Weights of a small GPT-style language model, trained from scratch on English Wikipedia.
Size: width 512, 8 heads of 64, MLP 2048 tanh GELU, vocabulary 16384, 51.4M parameters.
Architecture: LayerNorm before each block, rotary positions, no biases in attention or MLP, untied embeddings, attention and MLP in parallel.
Training: a variant of Adam for these matrices, 7659 steps.
MLP neurons of a small language model. Each row is named by its layer, matrix (up: input weights) and neuron, and shows model dimensions 341-511. Each number is 128 + 24 x the weight over its row's rms, rounded and kept within 0 to 255. Numbers have three digits each.
Before each neuron's rows is what it responds to, as a language model described it from the Wikipedia text at the highest values.

Word pieces or words in the middle of multi-word titles and proper names, mostly song, album and film titles in tracklists and filmographies, e.g. "Never D-ies", "The W-izard", "Hidden in the Wood-s".
L6.up710:113152105110125150126106102129083110113145160148163147077156142161108131093111138111085089128161148137134121137176146135097116176131074148123129134145137138097179134115093161105120122122102127095114097110132112075119127121084136122164142109090146125128117138160124118128107123141106127142142124138126147204132128094139150104072129152139138151112061135131140130157200166131152133103115110084129121134145157115135162137156136140142160110129132098170144108118148145141156133132150112104129147122105127095114119129116

Final digit pieces of four-digit years split across tokens, mostly after a leading 1 in birth/death and event dates, e.g. 17'16', 1'943', 147'3'.
L3.up2034:125141164100065143150107091146134142143085112140162139157156150147146110115145099088136158088087142155128178090117165159098132154129116128152132111169122098147177138155106119129109166116149131129133131083106147106135127128108091109154115118089113145164119115169091119081127129097080121121123135125176139139151130119117150134104140150097182121162116149106096085139139127125096120113118134104119125128135122138137093161162121179143114131183130147151146115161098145137103119089169106106138145112124126134107138144116

First sub-word piece of a word that begins a line, heading or parenthetical, such as f(ootballer), W(omen's), T(elevision), (P)ortuguese.
L6.up929:155121175124112145122081148115136157152085143106176120131146104070120100090139176161091096128160111138110128148141127114140131107153100127115109083118157169154139137090097098102156134101084149091132109135175090132140141113157090137137137148118122120131150114113112135118130161124095130092105114129150127141119121071189138127088176135138125161111158141145152116110162102087154103088148154129159064151156126156135127105149143164115127114166136128139126132121116118124093124146147148170145134143120116136121110163145

Opening pieces of non-English proper names or titles in lists and tables, usually after a comma or pipe, such as N(atalia), F(ábián), Dev(assos).
L3.up796:160149140141131147118114115105137172139141158095074102114184101150192108092108119140157143113088116138130151144112124138118153146159138071128103155116134088116130119136085112150151088141092146110138119148098138112104121118092157146195122091131112129123122149108116099110165141124163111157156076123167120155138123146141086138147122136121153191108121121148140131090162109151084091145166124121134131178084107123143117144161111125145085105133128137146152139099153156128130114122143085160147127107132129171127112157125

Final word pieces or second words that complete a term, mostly in tables, lists and infoboxes, such as Reserv-es, serial number, CS-X, Territ-ories.
L3.up1774:108087101154151138103122158127111129148147106148121091165177150163102158121131131122143163138129151155078160112104089097110141153136127151179118128145171193144116131102142146136131145105134145134182164155098112102123109147124124111137163096108129099162131143130174133155097111114143143095121125108142106112082094121158137132143098128108109096175146138093116109164119104152089118144128106103149100134154108136133101109137132132157138135131163139126133109190126108101141166154123130118140112075089098121114187125128

The second piece of a word, acronym or number right after a short opening capital or digit, e.g. the decimal point in 0.04%, S in JPS, g in Edgewood.
L6.up1786:097130119137140135171132104115112138110163129137115159124126126134152137125147095119167154122183123098112125190153122131127117108140116112148145138140097129109107121111151101136123131116148110142145114094138123122134144121129128128099155109090094142152136117137150119128105149092157104125085179145124095158149133088115157125144132109160124150137128083120153118126129105123066111160082095103129092166144107148110148067172059096112109137169096152140164103133112098154153124087137106110134140113069131143132105107104

Dashes and punctuation after a year or number in tables, lists and infoboxes, mostly the en dash in spans like 1950–2015, 2016–2017, 1912-1920.
L3.up1921:107130084145149180118087133108160159118095147144151135118154153077100142131183100183144127098098135136145105128142100141117129101214124088113134157135125093103157099138133113145144151133140096149148085128133109083141171137140182129144126105120140153118089151135133094075177110107130149151104143106125109157150143124124135140116132146124148125125102111113167122139097089172144118160172124117112126122141125147140081137103124120121150095122121093158158167149170147126112135095150165125114089131151106103107131185145

Second word-pieces right after a capitalized first piece, like ec in R-ec-orded, res in K-res-kin, es in L-es; also Rec, Des, and digits, mostly in music credits and tables.
L3.up631:194134159100119126091185123139110111128119116097119047128139168143140129090131107077096093167141102133094167129108103104128142133108115139119094134109124154137162135133059058127124159097115118116122097139088126146132133111152144110124126108134116101107114072177126158167128123129129147160129119142165109150130088115117110110118121116106153155119130141173138128130111107141132187127120136104127128087095093105166111159163115122120149119162110149149158153134141126104119104098134131115157148128121107143146124135111

First word-piece of a longer word split into pieces, mostly Latinate prefixes like dis, des, prot, ext, rec in running prose, e.g. dis|abled, prot|agonist; also a middle digit in years (1|5|40).
L2.up1448:126091177123117157149090145091120129175150106123087109131151115118082110150130177108140116146150098120073154140127101188118098148125143165107158097155128130139102132171119126147127128127117128116142147092120104139172134154165160108136150132141126110174142110143104136089092125130131122113116146111140118146120083155084132102077111104160155137118125114137127113117096172135130168146152120125146157123128133108154103162116136080082122128133109095154136114119116096118139121119146170158175134169118118091162134131121

En dashes and "to" linking year or number ranges, as in career lists "2022–2024" and "from 2010 to 2018", plus particles after verbs (brought back, opened to).
L6.up1535:146165117114120170161116125128180133114124124131151126102113129127102156135124168156132127108177062162101129128140119105150097108137140156112188158098124126127137133080078142133147168128114104176134118117113063135162167147128118156103138138116146134159085119140074131162136138076161135126152184103115120110137085149159131111149159116126135094109108147126105153109076153146131140138134124077154121133171132112117176163154146150136129083126140129134128123162125110170133070148105135098134129159181134057132084142107

Fires on words in route and railway descriptions (track, line, route, crossing), on dashes in highway exit tables, and on "In"/"on" before years or dates.
L2.up155:135113126139126183134170101081111111141159092137134149162150134139145154097119121129168131147121095161148125097141084122124127176146107110098098104125135120121210133117104153117131120119099074101145171124084116095131172130106107119126150097118154076102137130118121121180102190112129129091121146167139089147118073124138183116123147141123101129115160149151165150129105119194105167154118139116128107158132104165123110112128134125149122125179129118144144119139152084158122170141159100123082127083122160114132176139115

Final digit piece of multi-digit numbers, chiefly vote counts and stats in tables before a pipe (146-5, 6-23, 48,76-3); sometimes "former".
L2.up873:093137121128146135106115136116149153116114102101144176111153150133117141073121072123140118140103099139075119116156115119130108130115157126117121101132126090154130140173097175129146149128139143150135112101125151144126100107121079117137114078144115173136122098168114127110099135139094085125111148160161093132154125156165137156121108134134123125186115107137091085157140170095121148134143119139120178128133137145150114127111121127139167119123117117137164107150115106124140126094170132122131116143131093138114080093096

Early pieces of longer words split into tokens, especially just after a single letter (Presley, Exit, Performance, Decoration) or starting a word (Reception, insisted), often in section headings.
L6.up1905:163135110146097123140080108085152114143104163125152111118129139145142122143107123143152143102124105164157121068143090151154123136121141146128176113102144158102149163128090119117110137103151128137098120090127144121138148129108094133129150162132126145124125128151113127113096140126109116082067132079149131123130085122146126146152106148133145122136155161163145131121110145114142132104142112099156106144133133113176086142130135160096106111175122115152142109086100122121135123093123087121094171126135126140124112170072

Verb phrases and prepositions announcing where or when something originated, like was born in, was founded in, opened in, established, as in biographies and institutional histories.
L3.up1281:102126124094164141142153133174097162107090080138102137132110182128119159113116128118123104107155158122095122093128139116138108147117109157094147140126136133139116125122124120141155131090148085155195120121166143154131146163097124107151134175142131161122148124137146078157090157122140102156115128099140088143127132142110120126137137159120143117159122106127137150128139127112136188056093160101125121101180148129088114126108140160118130128078125140129170092111144146111132128155108153142173123113165155132140101082121

Tokens starting a new item after a separator, mainly final table header cells (Length, Attendance) and first pieces of listed names (Mar-ina); some scattered prose words.
L2.up1313:105108103099105137072143150108196171161146132150114134100153130149158135132114126168138098134126147147099135154117134120156120123149156130153134172131134120148108150141118152131155097107140149129128131161133107124120167104136106149145121138110143102127132126140144141081135136129142111098128123143141125165078108141126101149129133143170100169113120171083130118125136153091125142124156138161109101147152150095121116125106125123119098137105102099177143076196116097135100072121148104154115130142115119161146085170173

Given names or their first piece (Ed, David, Paul, Jimmy) starting a person's name in tables, lists and credits, often after | or a dash.
L2.up1735:099117104125155122129141127128114136175103113137113147123116149157098136123104120149136179107146113155085113126149084135116108144092131128069092140104136160149169135128091109120133179132101123154133123122140131122146115159141101082153118146153106127170136103155131090158113139136091121157142149122196087158143120173101134096105136122156098119108115122103143109169129182130129157117155132115094146111130154123118108120142064167133110122145128140149149113113113129176153139130154168164163154075128103167122104154151

Trailing digit pieces of years and other numbers, mostly the first endpoint of a range (from 1927, between 1968, 2013–), plus a few stray name pieces like z.
L6.up1031:131106148076043155137079067151119171127097151151145123147180152147108117091145152107112122105158091155117099119141137127093102162144115111135111087199165121135153133157144174138141115093149147130143104097142156144099113115111117122118147130080145152117091114161152132104128113115133115140128127121147127122139082121129113104096130156125121132093109110089129173197121179147139119152172104119123119132119124134113096109127143133184093101162124081133121149162151131113122148119152138123141153125156103083149145159127

First word pieces of split words right after a quote, bracket or space (ps, bl, Sm), plus tokens at heading ends and line or table starts.
L3.up709:152146132110093156148160105114105153134090124119104146091123136132154142142163127172150144104136123149094117142126101126105124103185104115126089096098091142149095142109151144143148165113119117096138127143157161099141152135082129150160170120096134160137122103150154132175147154128135104194116119130111130128121123102149105142097101136145119157094150152119118154125148163125129123145158130084141113130161140146106091140164092165118073115160148145130138089112156114115122098098120162148145146140090133145159152141127

Early words of titles of works or names (Of, One, Big, Night Of) in lists and tables, plus sentence-opening words like Many, There, Early.
L2.up1452:109150141121181126113073130143121136122098113142132170115105162201109118118159175132139156104088137136134131112153155141105091109125106127104090150153150137150131108143128080121114088098173097119127155094134108137129129123094107142116155130138172157118087123115101067145101127139146094112126183145142158141167124129142149121077175136136140115140130110141100090099123159113137131146134151097142143138128146121119147113090135117136161136111108118126132136133138135105140058135180160124142108106157137107180101124118

En dashes and hyphens joining two paired items, such as year ranges (1597–1600), routes (Kolkata–Agra), and compounds (heir-apparent); weaker on scattered mid-phrase words like by and to.
L2.up930:151144105087107146145088122175142092093130119134122105111114139136102153110068126137118127129106120174130143118092096146149116173133150103090135129108118138116144074151094129127127137137133128142121091094156121092191154132129153152159075122124146201121115119151125108111133135184078164082136153125141131144137093113129140169114125099141206136135122131109089159105144140131104179148138126136133131135178159197114183129124137133088139155134125141163128132125134148113125150117149110126150130133130114132121135131089

Verbs and nouns for a subject's function or role, mainly forms of serve (served as, serves as) plus role, form, choice.
L2.up45:114155135164109146116107089144074147118130119127156129147125146123109088077122069148151113119126115122120142140106122127086160151130133144154145132154131119141109115128092132148128142091137123097181149103140136150131148167112108111152135131119135161087141107123160129119164140106124104118130156118143128131099096124123149177110175113122131133139144134070113095113164137130127167149123113119141129155142122180132127156143083143171081102102174125157122111145130121140126085072161126176139176102099101114139085126106

Prepositions like in, at, in the that introduce a place, mostly a city after born or headquartered, sometimes a time or state.
L6.up530:147172124125047162155106121116101104058083130137138110146110104124144147128101127144152123099145160138123121102127140108116108115126117149130112086169106125125116138121103102131178116064120146106133103149137162132122115117128114152134146134114137172102112127149101146095101111153153112126150176147151093147208095129135132139135146165078176131111125146147129106121094152164186133102102128129107122118100133100147129169119152114167141139145124154123145155123130201121101128138114154146163114112150142148115118125141

Verbs marking when something comes into being, begins or passes on, right after their subject: formed, began, was born, opened, passing; also word-initial pieces like Un, rev.
L2.up1436:119101110151119127118116125113112122084115128114182152146116140100143116120096111091147134115133124148173158074133142099140135135102102107078110130127113178116125113138080114165116162118138115156158126166123150119160134161149119117163148163123099136142125105142130124171102152164148109130126160116158104157135127122108137137121143158112127118158164138124145157129131087148140162100092146110168118133150067123127152099117116146113133167121165170147152109144120097136115097107114149132160154085132132139127079104162

Word pieces inside proper names and quoted titles of songs, shows, places, species, e.g. Mov-ed, H-old On, Gottw-ald, Ald-abra.
L3.up256:126145101140118128131108115146151125108125155116095152135120131153144104130145092136176121101152146169162124122112152125123055170133105124123103146134110114183142111105135168110121140091119131076167128117101129085157124160115140175121137130105148109109099125139101151143106139081164111117166125120124104152121121139169124140101162102099108121143141114161132115145129149099117128144133140127137132121119156135142155082137143135131167110148135114128136125105150127092146089162096147102131142127088091098118157080130

First word-pieces of personal names in sports rosters, match reports and lists (Ed, Craig, Med, L), plus "head" in head coach, headed, headquartered.
L3.up243:092093126153138110108078110151135091128117149138180096097127143124068172112134133162128152149109156126145143110149101112139123134083125123094167126179112177164113137108123103153138136119091140145148111144122121136137129141115154130122166116122083128177143106144146098129099103113115083103135166142161116129105098156120087137107124108125140118132137153104124096134133139102082113125134083148132127088109128109150120112108144133104163132100140158144150154088133135120134104146100151147167136147157136147156093143155

Tokens just before a proper name or new entry: infobox fields like Succeeded by: and Organizer:, table cell bars opening a row, and "member/president/king of the" before an organization.
L2.up931:142158117108140119106141115120126168155097177106130174127161129149091151107140146135127119136117153136102102084156110140092115144150133076150134128120133148143097139083131101159162134155110123128187156158130097104185150089092189152148143129104144180123139096129113135076090148162127112128140169129135138202118049146143136125105137134136135140130117088140107083136114107127096132128155110135130108127136131153155142129145158155135095109143120159102126132144136152122096107096155115141163126094101147138151114097109